MLP neurons of a small language model. Each row is named by its layer, matrix (gate and up: input weights) and neuron, and shows model dimensions 304-431. Each number is 200 + 30 x the weight over its row's rms, rounded and kept within 0 to 999. A neuron's up and down rows have the sign that makes its largest values positive.
Before each neuron's rows, "fires in" lists the words (lower case) most often at its 100 highest values on Wikipedia text that the model never trained on. A number after a token or word is its count.

fires in: "to" 32, "not" 24, "t" 7, "least" 4
L4.gate1027,178,213,193,198,204,180,257,171,229,219,171,183,204,225,258,219,174,190,187,228,149,210,212,234,199,154,190,247,229,227,219,262,158,203,260,159,226,207,182,182,153,168,152,207,192,201,168,180,195,244,222,216,187,160,198,241,198,178,188,219,204,212,170,211,195,206,171,138,187,185,176,216,232,185,159,211,235,218,217,180,169,245,200,196,210,143,181,194,137,206,183,242,208,168,199,185,205,164,163,213,173,182,200,253,181,208,187,234,170,212,219,190,223,181,214,207,174,206,204,148,190,229,183,214,223,204,197,166
L4.up1027,213,191,177,207,189,137,204,212,270,205,175,205,198,209,199,241,180,199,209,218,143,259,233,215,210,168,206,241,228,222,200,211,194,209,234,201,189,234,191,163,246,210,165,248,209,232,156,196,248,196,237,156,191,178,189,205,142,138,161,230,216,194,170,214,206,205,218,173,164,208,186,233,236,167,209,194,245,175,221,213,236,179,186,212,210,239,144,259,254,197,218,175,184,173,201,225,153,194,195,230,243,228,219,211,152,176,165,172,191,205,203,191,202,192,206,164,182,186,154,236,192,249,188,170,235,187,139,173

fires in: "began" 22, "of" 8, "original" 8, "to" 7, "started" 7
L4.gate1,187,243,234,219,228,201,205,206,161,182,195,178,232,224,152,186,178,176,197,173,210,206,169,193,204,217,166,175,212,202,176,72,135,229,230,187,205,153,198,208,140,211,204,208,198,142,198,210,199,255,220,220,184,231,224,191,166,133,237,207,149,185,186,236,209,134,242,172,208,228,205,138,194,174,245,208,274,205,169,231,220,199,211,243,198,210,205,223,224,189,227,235,176,212,181,223,224,182,215,175,173,200,219,205,185,257,226,196,210,170,198,203,164,210,240,183,158,230,201,192,162,208,145,165,231,217,188,214
L4.up1,256,212,211,170,209,225,203,194,188,224,140,196,253,280,191,192,186,217,238,220,236,189,168,181,251,183,202,206,245,219,201,159,162,184,213,201,186,250,152,197,135,230,210,193,193,176,162,215,190,206,216,167,227,243,212,139,183,147,203,234,227,198,235,211,183,189,205,155,199,178,189,123,170,196,211,191,208,217,229,193,221,210,231,251,242,198,206,216,253,230,257,202,209,248,225,241,205,168,185,229,213,204,162,158,164,229,224,150,183,215,247,199,178,202,240,190,220,228,168,214,178,228,146,265,153,220,188,180

fires in: "the" 37, "and" 30, "of" 8
L7.gate796,204,190,204,208,202,159,249,224,175,190,193,188,167,209,252,188,183,174,122,193,212,185,184,191,226,149,232,254,252,187,232,206,226,217,239,173,246,189,196,252,172,207,187,182,217,222,214,216,182,234,125,232,249,211,237,142,233,201,231,253,144,237,244,192,224,162,224,204,212,209,253,195,198,179,158,231,177,268,171,194,222,192,238,185,214,145,218,182,126,183,206,188,198,228,189,217,233,189,140,215,190,195,252,257,178,218,210,234,205,177,192,226,229,191,252,219,166,201,257,226,176,222,168,167,202,220,177,216
L7.up796,194,204,230,202,180,237,218,207,165,208,171,253,188,244,147,200,193,199,182,234,217,218,235,192,186,184,216,216,201,242,205,169,227,206,209,232,222,224,228,201,209,223,168,154,220,207,195,223,215,205,172,172,190,239,212,212,167,212,245,216,237,181,247,182,190,253,219,168,230,219,225,236,215,220,192,125,215,135,194,183,239,225,192,247,262,164,188,174,176,230,222,206,247,278,229,214,222,152,154,191,213,204,231,213,168,203,242,153,178,196,178,239,209,204,207,218,183,226,193,236,143,202,179,241,190,204,213,145

fires in: "than" 17, "like" 14, "over" 8, "to" 8, "as" 5
L5.gate138,215,244,140,178,218,251,189,196,237,221,217,234,201,198,156,137,232,199,224,221,198,201,182,189,211,199,190,207,154,207,215,210,203,203,115,141,204,150,206,139,150,215,224,276,225,251,145,164,160,198,151,191,162,191,235,208,239,230,248,189,180,217,139,155,146,190,194,201,179,206,239,182,227,170,209,165,189,223,215,248,191,226,251,186,153,245,166,193,247,203,156,180,238,251,190,194,242,211,167,212,244,222,240,195,201,212,205,233,151,171,187,233,233,231,204,205,222,212,152,214,198,164,220,159,225,183,160,236
L5.up138,168,196,199,233,222,174,202,252,262,186,196,242,172,233,209,171,234,166,176,202,214,182,205,209,187,203,171,227,177,234,227,178,219,210,153,156,201,166,225,214,219,252,144,251,183,203,190,179,185,172,198,207,157,252,197,167,246,192,243,190,226,213,190,212,150,177,220,197,214,213,177,172,182,212,162,217,190,194,156,245,176,203,178,229,151,252,204,233,207,178,206,177,156,209,233,222,230,200,176,210,193,206,206,221,175,167,229,224,238,142,228,185,222,145,208,240,157,214,236,204,191,167,198,188,191,221,184,183

fires in: "to" 50, "will" 11, "can" 8, "would" 5, "must" 4, "may" 4
L9.gate1288,254,191,178,182,244,208,206,202,210,218,253,281,221,198,174,221,217,199,207,222,184,181,228,173,201,204,193,182,215,189,161,156,216,192,184,203,165,261,189,180,182,196,221,219,225,219,192,139,184,278,241,265,171,211,213,260,165,232,198,193,203,204,225,173,179,134,211,187,239,252,169,172,162,198,234,227,220,213,153,206,238,205,240,217,158,184,196,257,181,188,188,214,236,196,237,145,218,211,179,209,189,182,161,231,176,281,234,179,145,191,194,198,195,164,196,187,244,237,162,202,193,233,216,221,228,195,229,203
L9.up1288,161,240,193,179,227,172,200,210,154,231,192,183,197,250,237,189,188,198,166,192,173,221,222,172,182,227,216,200,295,220,174,260,222,176,262,230,207,182,184,212,221,216,166,210,235,155,184,264,210,244,234,212,233,222,237,124,169,161,189,158,231,200,173,163,231,183,242,224,194,175,231,210,207,208,139,235,207,184,233,184,204,180,178,222,237,212,186,226,183,198,184,168,185,192,195,210,199,248,200,169,177,209,245,220,221,213,179,194,205,263,157,234,197,196,182,217,206,176,240,240,197,152,186,177,218,171,148,215

fires in: "to" 26, "by" 16, "into" 8, "joined" 6
L4.gate506,185,197,165,228,227,202,169,155,150,182,202,206,178,195,248,199,185,207,229,188,251,225,272,197,128,180,165,201,165,165,253,216,218,227,173,216,193,173,203,215,194,245,251,223,171,241,159,172,171,174,217,246,191,241,162,154,214,231,245,192,252,204,221,190,167,191,175,179,197,192,263,230,182,174,218,143,206,190,153,158,192,183,219,189,180,197,159,195,169,218,144,242,199,205,228,216,227,186,226,185,201,236,202,246,225,142,229,208,226,252,190,179,196,134,187,219,213,186,190,185,208,190,180,155,176,180,190,252
L4.up506,156,191,166,210,195,208,205,189,183,197,164,197,153,192,192,177,177,218,239,186,209,190,215,216,202,198,173,188,208,147,168,186,125,215,222,248,186,215,221,193,242,240,225,212,178,225,161,273,236,202,183,237,193,216,169,193,201,157,201,147,169,224,180,177,206,175,161,231,193,167,169,154,247,240,156,153,199,179,182,203,210,204,155,243,194,195,205,226,159,162,189,225,175,206,212,170,182,242,182,172,183,146,260,194,201,210,178,192,266,230,187,187,199,242,168,220,261,108,160,198,199,150,177,197,165,162,131,244

fires in: "that" 20, "of" 12, "after" 7, "to" 5, "this" 5, "by" 4
L5.gate571,237,194,180,215,167,206,229,208,188,207,167,180,191,228,185,180,169,230,191,211,210,167,201,229,230,231,225,201,162,197,215,158,179,215,242,213,194,216,209,205,214,216,109,227,154,213,177,162,220,177,220,197,239,216,219,165,240,221,215,180,195,216,198,169,193,183,223,157,216,257,187,241,161,183,225,152,213,222,207,163,168,253,224,185,208,230,139,199,145,261,210,196,199,240,165,136,230,215,260,174,235,192,161,225,243,211,169,189,210,180,163,209,159,165,151,215,187,266,172,203,259,168,167,145,197,193,165,202
L5.up571,162,221,201,199,218,216,195,187,224,207,152,198,205,153,188,191,175,207,223,188,248,158,191,145,186,200,200,174,247,184,258,183,231,171,195,212,205,227,188,125,197,142,234,234,195,205,219,292,178,257,237,223,201,191,219,184,252,202,195,145,134,225,235,232,159,196,260,153,229,199,215,209,200,197,203,171,220,197,149,229,218,198,223,189,231,206,219,237,136,219,190,159,182,201,140,158,219,155,259,177,211,202,201,197,186,173,175,177,195,229,192,170,175,204,172,193,196,219,186,204,207,202,189,163,204,240,178,170

fires in: "the" 18, "any" 11, "that" 10, "of" 10, "those" 4, "s" 4
L7.gate1188,169,247,265,216,217,246,151,205,231,180,198,201,219,255,171,169,155,262,251,172,204,189,222,224,101,204,237,192,148,232,179,209,185,189,186,248,229,213,201,229,186,189,256,190,195,184,207,182,170,147,189,174,205,175,214,220,247,179,189,162,228,172,216,212,226,215,234,219,222,235,244,165,175,228,188,191,228,248,206,177,155,172,189,165,220,170,148,207,172,204,236,155,202,203,166,208,152,167,199,196,256,228,231,208,192,205,242,244,230,232,127,142,179,202,186,217,212,210,226,183,228,179,202,187,213,230,191,199
L7.up1188,209,191,209,183,208,229,150,245,207,202,234,210,200,228,178,221,246,211,175,170,229,214,290,172,209,201,246,177,224,211,170,209,199,162,158,127,180,178,165,166,203,176,187,235,201,171,167,230,156,242,201,174,218,204,198,191,225,256,189,188,158,211,235,178,209,189,220,205,184,149,240,243,239,221,250,196,235,151,173,244,185,172,255,159,223,222,163,209,174,145,183,201,178,188,160,231,242,216,227,195,186,179,130,235,205,204,223,216,219,149,248,233,216,205,168,181,197,244,211,219,188,250,232,141,177,205,194,205

fires in: "by" 42, "to" 12, "that" 4
L5.gate1020,178,204,124,203,195,137,240,237,208,244,242,216,200,249,232,193,159,169,224,238,189,181,190,212,178,205,178,193,140,228,203,168,160,139,212,185,196,183,195,232,210,207,176,235,209,218,182,211,223,218,227,155,232,278,228,219,169,154,226,210,176,204,217,148,171,190,117,190,184,215,211,154,181,227,187,161,159,170,210,228,188,251,226,168,154,202,171,230,192,207,219,205,203,195,197,221,175,245,219,234,221,200,240,221,218,226,219,195,247,185,254,208,212,222,206,218,178,178,180,159,139,173,186,190,234,197,193,247
L5.up1020,201,207,230,160,226,234,234,244,191,179,223,171,230,199,234,202,172,214,241,195,198,217,207,210,180,231,156,212,224,201,177,164,239,200,171,223,207,131,197,210,188,151,180,267,230,229,203,222,239,203,234,213,229,212,201,187,204,186,194,186,173,177,173,267,180,265,214,193,220,238,224,190,223,128,195,185,174,216,164,216,165,249,152,212,185,187,171,171,196,155,224,200,262,157,249,202,213,249,223,208,169,222,226,200,203,184,226,229,195,188,245,205,211,166,195,197,162,217,166,133,181,182,193,175,242,203,144,236

fires in: "as" 23, "of" 11, "designed" 8, "sponsored" 4, "fictional" 4, "to" 4
L4.gate237,229,155,259,152,193,152,174,212,181,185,170,199,136,196,177,183,204,157,188,219,232,216,248,225,188,191,208,212,197,194,218,195,231,202,196,161,170,158,166,217,241,195,161,171,202,171,182,194,230,177,195,224,215,192,209,154,141,216,204,190,208,197,218,198,228,206,228,249,139,187,248,164,201,153,214,209,201,190,273,168,193,221,181,142,225,199,220,214,91,168,218,186,198,212,239,216,262,209,210,256,224,165,180,225,229,193,173,155,179,202,159,164,186,140,226,210,187,239,254,207,156,202,189,197,215,221,230,224
L4.up237,141,178,183,164,140,187,216,167,236,214,178,172,145,242,182,206,183,214,220,184,214,173,174,186,207,220,241,187,226,218,161,154,221,181,217,169,172,218,203,223,181,186,203,201,182,121,229,221,193,236,199,200,254,182,181,166,242,190,171,203,184,202,185,150,226,171,205,147,229,190,162,197,204,189,162,195,215,196,147,184,185,156,210,207,200,219,275,186,206,202,236,217,236,182,197,181,208,172,291,201,214,180,230,242,210,166,191,218,171,186,235,195,205,237,248,218,204,190,222,171,169,153,226,210,189,263,188,187

fires in: "to" 68, "he" 6
L7.gate869,240,200,184,181,182,184,199,226,153,234,207,201,193,210,207,195,140,204,208,214,181,182,224,174,208,251,193,195,252,204,174,199,164,214,240,200,199,223,206,183,199,200,143,183,160,207,198,192,234,172,230,183,183,162,258,269,179,195,227,236,205,163,169,210,177,158,205,220,250,214,173,200,170,169,211,184,211,193,202,180,207,225,197,202,169,133,165,143,238,170,224,206,229,185,268,194,241,186,180,199,255,206,172,187,124,208,185,173,156,200,210,218,188,211,195,255,198,187,198,247,122,214,177,175,233,187,200,183
L7.up869,255,208,223,211,205,192,150,201,214,234,178,166,182,185,152,192,163,215,195,209,254,185,261,202,220,218,175,209,199,219,188,253,215,180,186,206,210,189,198,193,247,105,221,213,247,221,253,191,219,207,224,185,117,192,204,199,225,154,186,196,216,258,223,201,181,216,185,165,171,172,216,226,243,209,196,249,161,206,229,228,193,202,182,188,187,209,166,225,207,148,170,182,190,226,230,198,174,208,191,203,195,164,192,224,170,179,175,209,212,193,197,157,165,171,224,184,188,190,215,161,181,161,194,143,256,213,176,214

fires in: "in" 45, "of" 21, "to" 5, "the" 4
L9.gate975,173,168,179,219,160,221,169,185,240,195,246,241,166,155,219,162,156,191,264,209,156,235,222,152,250,190,168,216,177,216,185,232,237,236,155,148,151,224,148,197,197,222,174,178,141,247,218,253,203,244,232,200,238,247,177,192,215,171,190,188,206,211,181,155,231,214,192,202,179,254,160,178,178,211,184,245,204,201,180,213,212,224,202,185,211,184,160,254,197,226,220,179,218,206,173,161,180,165,204,238,214,196,175,216,141,146,180,176,196,195,182,190,155,242,176,206,196,233,253,177,199,166,205,168,161,191,184,198
L9.up975,193,178,225,205,132,191,198,210,153,203,187,214,190,187,249,189,182,173,247,215,210,163,216,145,172,265,219,151,225,164,233,165,160,240,168,197,210,204,229,185,254,215,150,196,220,178,228,214,210,190,188,180,179,256,250,192,177,184,211,222,243,203,199,200,182,220,179,145,209,185,166,219,201,214,229,211,224,216,127,219,133,216,205,177,153,190,237,179,293,156,192,247,157,188,205,200,175,194,186,198,193,218,233,188,227,211,167,207,202,212,261,191,177,218,213,201,246,170,165,209,158,167,185,205,211,237,174,211

fires in: "about" 14, "over" 14, "around" 9, "approximately" 7, "than" 6, "almost" 6
L13.gate1155,238,209,201,180,211,128,217,211,179,211,173,202,211,167,159,153,182,221,180,217,208,243,213,245,230,162,146,242,187,221,203,222,166,220,177,210,198,159,150,229,158,204,155,198,155,224,155,194,197,154,197,144,202,257,219,209,205,216,197,201,224,164,220,222,219,194,167,190,209,162,211,207,213,209,238,213,182,247,210,226,168,185,242,187,187,181,222,249,197,179,266,213,227,216,165,208,215,193,150,198,199,259,243,203,164,219,205,142,164,263,216,237,201,237,223,222,190,241,228,190,217,200,212,178,244,169,134,191
L13.up1155,207,199,198,190,159,186,228,217,248,237,161,193,192,156,182,217,163,240,209,215,186,183,236,248,225,213,183,204,190,206,190,199,123,228,242,226,204,229,237,218,145,225,187,250,234,204,164,238,235,174,203,195,188,219,251,205,248,154,142,279,221,267,219,215,154,250,222,220,214,155,149,226,200,196,184,203,219,238,206,209,180,200,199,177,162,245,196,212,178,180,287,180,272,201,191,158,216,203,221,174,217,177,228,238,166,173,227,188,192,264,217,234,196,186,192,194,139,237,200,164,199,164,204,202,156,213,254,211

fires in: "of" 28, "around" 8, "about" 8, "united" 7, "english" 6, "two" 5
L7.gate1341,171,194,248,220,205,241,150,214,124,168,173,202,188,259,205,217,178,233,165,227,218,191,166,206,222,170,192,214,188,218,171,222,180,207,202,166,211,217,190,238,191,171,190,143,167,135,190,247,195,217,214,198,287,184,168,222,212,207,245,206,210,173,222,241,190,205,187,175,215,248,202,218,220,226,258,206,166,176,197,193,194,197,219,223,227,212,177,239,156,199,208,192,259,226,180,252,148,177,214,208,220,237,187,192,139,144,256,169,192,206,175,193,207,237,173,201,154,225,224,196,158,170,238,196,212,258,179,220
L7.up1341,218,211,213,212,180,152,188,196,164,197,186,171,188,185,244,188,218,191,195,207,245,219,203,173,177,222,191,217,202,212,179,217,234,183,165,211,215,228,212,192,160,226,172,216,212,227,152,229,225,184,167,200,166,194,223,205,187,230,189,180,210,172,226,209,216,195,246,164,216,179,221,180,227,161,196,232,200,254,155,191,189,202,224,229,212,187,168,206,231,266,226,155,181,254,173,175,221,184,195,189,244,199,211,186,205,183,250,184,210,222,252,184,160,212,251,206,224,196,211,246,249,167,178,194,188,185,256,224

fires in: "of" 77
L4.gate639,202,222,219,189,199,196,192,229,150,203,171,177,254,177,169,174,206,192,199,234,207,162,198,226,156,216,212,194,161,222,189,173,253,145,241,100,209,179,216,175,238,203,202,197,163,215,180,175,198,159,178,177,250,161,246,192,176,215,192,178,177,166,169,223,225,245,205,194,226,198,251,212,144,174,228,180,248,183,183,215,193,221,168,191,209,167,142,140,227,154,226,185,151,229,198,269,191,149,211,196,176,181,191,229,159,219,185,170,194,218,239,218,177,209,200,162,160,179,243,164,245,152,192,199,230,280,184,220
L4.up639,246,208,233,144,165,198,247,210,174,208,146,161,199,250,185,198,180,232,120,154,125,154,152,230,166,160,202,206,215,213,185,144,192,218,192,203,199,161,197,160,187,261,204,137,194,204,210,184,213,230,173,150,168,193,127,156,207,206,218,210,270,189,225,203,199,270,188,173,163,223,200,189,182,135,205,220,232,193,240,217,179,153,182,163,238,172,192,231,170,221,176,197,179,192,178,171,212,190,189,215,211,186,219,196,187,268,176,226,192,211,161,193,191,217,236,177,235,193,209,203,206,202,231,243,244,176,223,167

fires in: "would" 29, "can" 13, "will" 8, "did" 6, "was" 6
L7.gate604,270,228,193,252,248,178,174,190,164,231,175,195,204,142,213,163,159,237,167,182,252,132,208,228,201,197,153,221,184,177,172,210,156,218,191,185,159,214,177,193,198,171,214,207,206,233,171,200,166,209,204,171,236,220,224,220,175,221,172,194,181,157,181,187,212,175,187,155,206,214,245,176,212,219,203,166,223,182,184,187,189,234,149,206,257,268,169,218,199,218,235,216,222,127,221,149,206,166,224,221,215,212,165,207,193,225,150,209,200,239,205,143,202,219,189,252,147,199,204,202,212,220,184,190,231,260,250,232
L7.up604,184,174,175,236,214,189,163,215,201,158,161,184,178,190,173,206,213,186,136,212,254,210,152,170,224,227,226,172,244,174,226,253,225,199,241,209,188,191,212,244,210,157,216,238,212,185,185,222,246,230,186,201,231,192,161,214,172,164,216,186,176,206,161,219,178,121,197,221,239,214,148,195,176,197,243,190,254,202,150,161,223,269,145,255,187,163,208,135,193,201,199,212,223,244,153,259,175,266,222,200,177,190,200,235,181,191,197,199,201,188,154,191,228,204,186,198,194,180,215,239,230,200,194,146,195,184,166,209

fires in: "also" 44, "just" 17, "only" 9, "still" 7, "even" 4
L5.gate375,221,221,207,206,217,198,179,221,269,198,208,188,197,261,173,239,240,190,183,140,207,223,214,182,163,272,231,210,224,166,196,155,173,212,214,179,198,185,212,188,197,202,179,163,229,179,230,226,183,202,157,276,191,200,230,224,162,205,209,254,223,246,235,165,199,260,238,143,192,179,217,198,193,193,197,192,227,243,132,227,233,229,214,174,207,209,199,189,220,242,203,228,210,205,242,239,170,161,227,284,182,175,213,196,154,204,209,188,176,275,150,194,190,165,234,234,167,165,204,220,241,182,196,177,218,228,180,197
L5.up375,202,175,176,241,181,252,180,246,195,226,165,227,180,184,186,189,204,196,215,149,192,225,215,152,199,197,170,217,236,214,209,211,178,179,141,191,185,146,202,173,242,180,224,177,243,176,157,207,219,173,187,155,137,180,187,213,197,262,176,180,262,233,201,209,176,261,207,188,175,180,235,225,179,210,184,259,193,254,194,206,146,222,193,231,246,151,167,165,189,221,215,173,212,264,215,200,232,160,151,200,166,171,236,255,169,176,213,183,217,231,136,205,183,208,176,247,142,182,173,205,218,182,179,217,194,194,242,234

fires in: "a" 46, "an" 17, "of" 5
L7.gate952,218,230,155,227,212,153,178,196,214,146,199,188,137,204,179,240,198,186,247,160,207,172,155,199,169,212,215,239,174,150,194,229,221,199,234,163,202,166,190,202,216,162,135,145,231,181,173,248,252,191,181,207,213,219,194,145,171,237,217,238,222,174,194,217,217,205,153,201,248,253,222,217,229,182,165,202,175,171,163,243,166,128,209,223,130,128,192,222,200,195,159,200,228,207,267,174,263,186,179,208,196,216,236,156,190,210,168,240,217,226,183,204,157,206,191,190,182,176,240,253,185,188,153,207,236,220,197,235
L7.up952,183,197,172,204,184,168,229,222,182,181,174,230,154,237,209,149,190,271,202,229,190,223,215,188,185,179,164,206,166,171,182,224,212,212,186,142,200,218,235,139,216,215,166,210,196,155,210,228,173,204,175,209,199,207,227,206,228,204,242,152,169,210,215,194,220,188,153,165,195,247,222,237,215,236,188,230,168,203,206,188,169,203,206,186,204,184,173,216,167,179,228,185,234,193,190,283,184,156,177,284,161,222,233,202,142,209,224,230,208,205,191,210,159,224,184,231,229,207,191,220,168,148,170,197,164,253,219,192

fires in: "also" 29, "still" 10, "even" 8, "always" 5, "a" 5, "reportedly" 5
L9.gate1019,169,203,183,215,180,210,229,208,245,159,221,159,156,205,231,194,174,206,188,180,193,228,214,203,210,168,224,220,231,204,184,191,210,228,187,149,202,227,239,224,179,204,185,148,191,158,182,266,132,221,187,197,192,228,149,229,165,256,232,179,208,212,212,151,185,172,173,191,186,215,224,192,232,151,173,195,241,194,160,179,192,217,238,219,192,180,198,202,155,224,198,221,157,191,195,201,244,228,169,177,181,223,200,251,241,178,173,150,205,274,149,196,195,203,216,206,150,203,168,271,203,192,131,172,227,213,178,218
L9.up1019,217,242,214,212,157,199,207,212,162,273,229,188,173,202,255,227,257,157,201,240,216,250,144,218,191,203,217,161,202,224,210,237,211,165,235,173,145,237,190,208,190,196,203,174,219,205,196,206,255,198,238,212,198,198,159,225,155,105,239,233,180,197,185,184,238,220,206,240,170,197,194,227,187,198,209,252,212,156,156,224,190,244,161,242,194,131,158,170,267,177,227,202,206,173,200,201,226,183,196,214,212,213,198,225,231,198,188,168,191,296,205,166,227,195,176,245,249,138,168,207,164,162,193,207,211,205,204,242

fires in: "with" 68, "of" 4
L5.gate256,162,242,186,166,219,191,210,221,166,172,249,227,174,243,183,238,190,216,235,182,210,145,140,211,195,204,219,205,144,201,208,231,213,198,219,146,148,159,185,168,177,217,197,201,145,212,195,190,236,214,231,205,185,194,207,176,165,196,170,230,243,186,216,134,201,164,104,142,198,198,219,182,162,214,205,209,166,252,165,152,226,227,210,147,156,212,187,188,240,206,228,170,211,190,200,234,164,138,236,203,173,200,190,209,125,195,156,222,219,199,175,260,176,164,175,226,152,255,182,187,201,225,170,173,204,256,218,208
L5.up256,205,165,235,223,147,136,269,200,129,147,200,171,222,202,226,214,131,177,141,239,193,164,267,233,228,177,239,190,164,201,189,183,203,201,161,173,216,187,173,228,157,165,234,148,175,229,231,217,201,241,201,215,158,245,218,220,186,199,183,182,141,207,197,186,171,197,269,192,182,231,170,234,232,150,198,227,225,156,193,210,218,179,169,187,191,181,179,241,188,235,187,203,218,189,226,203,180,197,188,193,205,181,187,174,198,208,239,202,199,200,180,183,264,224,202,179,167,169,176,178,183,168,248,162,198,191,202,245

fires in: "the" 39, "that" 26, "this" 17
L7.gate833,231,238,220,180,171,252,236,252,206,189,200,193,197,222,155,210,185,214,139,203,130,230,246,236,205,214,219,190,191,216,175,142,189,246,199,217,172,221,199,218,236,176,174,187,196,295,190,191,168,169,245,168,213,210,194,225,306,201,170,171,246,227,180,233,228,155,172,199,184,196,184,227,187,232,232,221,164,254,216,194,163,139,226,243,193,274,202,208,187,196,190,205,228,223,176,222,210,201,172,159,181,243,196,206,187,174,233,253,195,143,170,177,176,190,176,188,194,219,183,219,146,201,242,165,223,194,205,251
L7.up833,182,211,224,183,196,195,178,212,197,150,154,213,210,150,241,157,161,214,232,164,228,184,165,200,145,216,186,242,181,268,201,166,196,210,150,222,163,229,230,237,158,166,195,196,174,201,208,178,208,143,239,191,150,152,206,186,214,195,140,206,206,204,190,212,231,237,251,193,220,227,194,229,140,180,217,238,181,215,221,203,158,212,226,191,204,159,165,215,198,171,208,182,177,231,147,229,162,214,172,179,215,211,166,274,120,165,250,194,203,177,176,212,147,220,182,163,222,242,212,194,205,167,194,131,214,243,178,269

fires in: "to" 37, "would" 14, "may" 6, "not" 5, "will" 4, "which" 4
L13.gate876,153,201,212,179,213,191,157,187,167,228,216,219,217,178,196,209,226,210,195,217,185,199,150,211,226,219,192,198,208,181,193,188,216,212,225,214,206,263,189,239,239,226,184,191,208,195,167,200,190,270,219,194,231,183,183,235,209,206,247,169,157,193,130,206,180,204,246,208,255,177,263,202,212,174,242,171,173,185,111,203,216,248,186,233,219,195,202,180,242,226,161,132,175,138,202,228,221,226,197,209,211,249,243,211,124,212,211,205,143,256,220,176,227,202,164,212,191,198,236,180,220,202,197,176,241,204,162,183
L13.up876,193,212,225,183,157,239,167,246,210,183,224,177,185,183,165,208,174,221,236,184,207,238,251,223,215,215,161,225,266,244,238,196,193,198,215,202,226,223,140,190,243,198,172,205,180,217,188,212,172,212,196,229,206,252,221,191,183,183,197,189,233,218,202,243,222,183,198,168,209,256,232,174,224,189,194,179,163,205,240,251,226,229,186,222,226,215,174,135,225,158,209,224,156,218,279,177,263,207,240,182,176,153,217,250,239,192,198,192,199,224,207,198,215,210,220,260,228,203,199,208,196,161,220,198,225,205,231,134

fires in: "by" 21, "with" 19, "of" 11, "to" 11, "than" 10, "from" 10
L5.gate1012,215,221,206,247,247,249,221,170,221,188,226,245,173,182,201,200,250,190,197,201,125,234,238,178,183,207,187,212,164,211,251,171,252,203,153,221,222,167,242,154,141,256,226,209,147,225,169,187,178,146,180,231,154,207,204,196,166,247,241,196,232,197,202,220,190,230,197,235,223,208,158,223,192,217,226,213,241,249,172,157,220,246,273,155,213,228,213,158,178,230,177,179,157,208,141,170,220,121,192,177,207,287,185,210,237,186,238,244,198,173,242,223,218,280,216,205,195,191,216,182,195,195,191,201,222,228,195,205
L5.up1012,188,213,208,245,183,171,211,213,148,179,203,188,213,263,172,206,191,200,191,181,250,272,198,217,206,223,219,127,219,133,183,268,212,247,199,190,185,214,209,206,163,230,157,213,241,216,212,227,172,254,160,217,147,188,192,180,203,214,199,176,191,215,163,217,184,211,190,183,232,167,194,208,220,206,216,216,174,199,157,245,151,222,198,239,196,210,153,145,210,223,159,218,219,127,249,187,142,178,192,178,202,240,178,174,164,159,188,167,181,198,186,198,151,192,183,193,186,129,213,174,227,235,148,196,216,184,243,206

fires in: "cro" 20, "hun" 11, "tennis" 9, "kor" 7, "spl" 5, "mar" 4
L4.gate523,203,268,147,218,200,147,191,182,206,218,212,239,185,135,228,200,265,203,166,217,193,206,176,185,185,239,181,189,192,176,185,210,203,175,181,236,192,204,236,198,218,210,176,218,211,237,210,192,218,143,155,252,209,212,161,151,192,169,207,251,177,178,175,169,206,240,216,243,189,172,211,215,193,242,163,217,261,206,226,142,144,158,153,188,191,231,214,251,232,194,178,255,171,214,195,231,142,223,226,186,176,215,170,172,194,254,195,186,173,178,253,222,199,134,158,165,204,175,232,170,177,174,237,163,171,188,194,151
L4.up523,217,189,212,201,180,196,167,190,195,133,251,207,197,179,245,202,190,188,196,144,216,158,143,170,260,201,242,268,178,234,169,230,177,212,209,246,216,172,229,200,170,158,213,195,201,189,199,213,210,213,199,256,240,177,234,233,171,213,188,203,188,222,166,194,235,176,180,196,180,206,207,179,170,188,288,207,188,192,129,153,205,191,141,202,204,223,125,186,242,205,169,243,189,204,194,207,193,202,199,187,173,209,144,223,202,210,240,248,223,106,218,250,191,185,187,128,202,209,232,215,220,239,209,232,191,228,202,185

fires in: "of" 72, "szentemágócs" 5, "detachment" 4
L4.gate1057,218,256,179,224,232,194,226,166,159,160,226,227,212,168,162,193,159,212,195,194,214,229,181,219,237,194,160,213,171,213,256,198,242,241,239,221,241,278,183,184,247,177,156,195,201,237,198,210,233,216,146,190,191,183,172,235,248,208,206,220,178,168,181,173,190,220,202,226,173,228,185,174,222,159,175,193,196,233,182,163,207,214,168,197,118,103,232,232,171,222,214,212,219,255,210,202,213,227,201,223,210,223,188,150,185,143,229,241,236,212,186,199,165,193,198,213,182,184,218,226,168,197,187,216,209,225,194,172
L4.up1057,192,177,184,230,184,184,163,228,206,190,192,230,180,206,166,173,212,167,271,200,200,259,154,168,192,238,190,209,193,230,163,165,227,209,181,197,168,177,270,225,245,141,174,198,232,172,187,189,230,215,204,217,212,198,247,146,171,215,191,192,150,215,209,166,225,185,260,208,246,151,178,240,191,199,171,164,185,185,182,190,203,220,159,191,204,203,201,228,249,148,173,203,188,210,215,236,214,197,228,320,248,254,201,173,147,200,202,165,204,201,249,205,245,198,230,221,181,209,192,272,190,195,170,194,226,228,225,141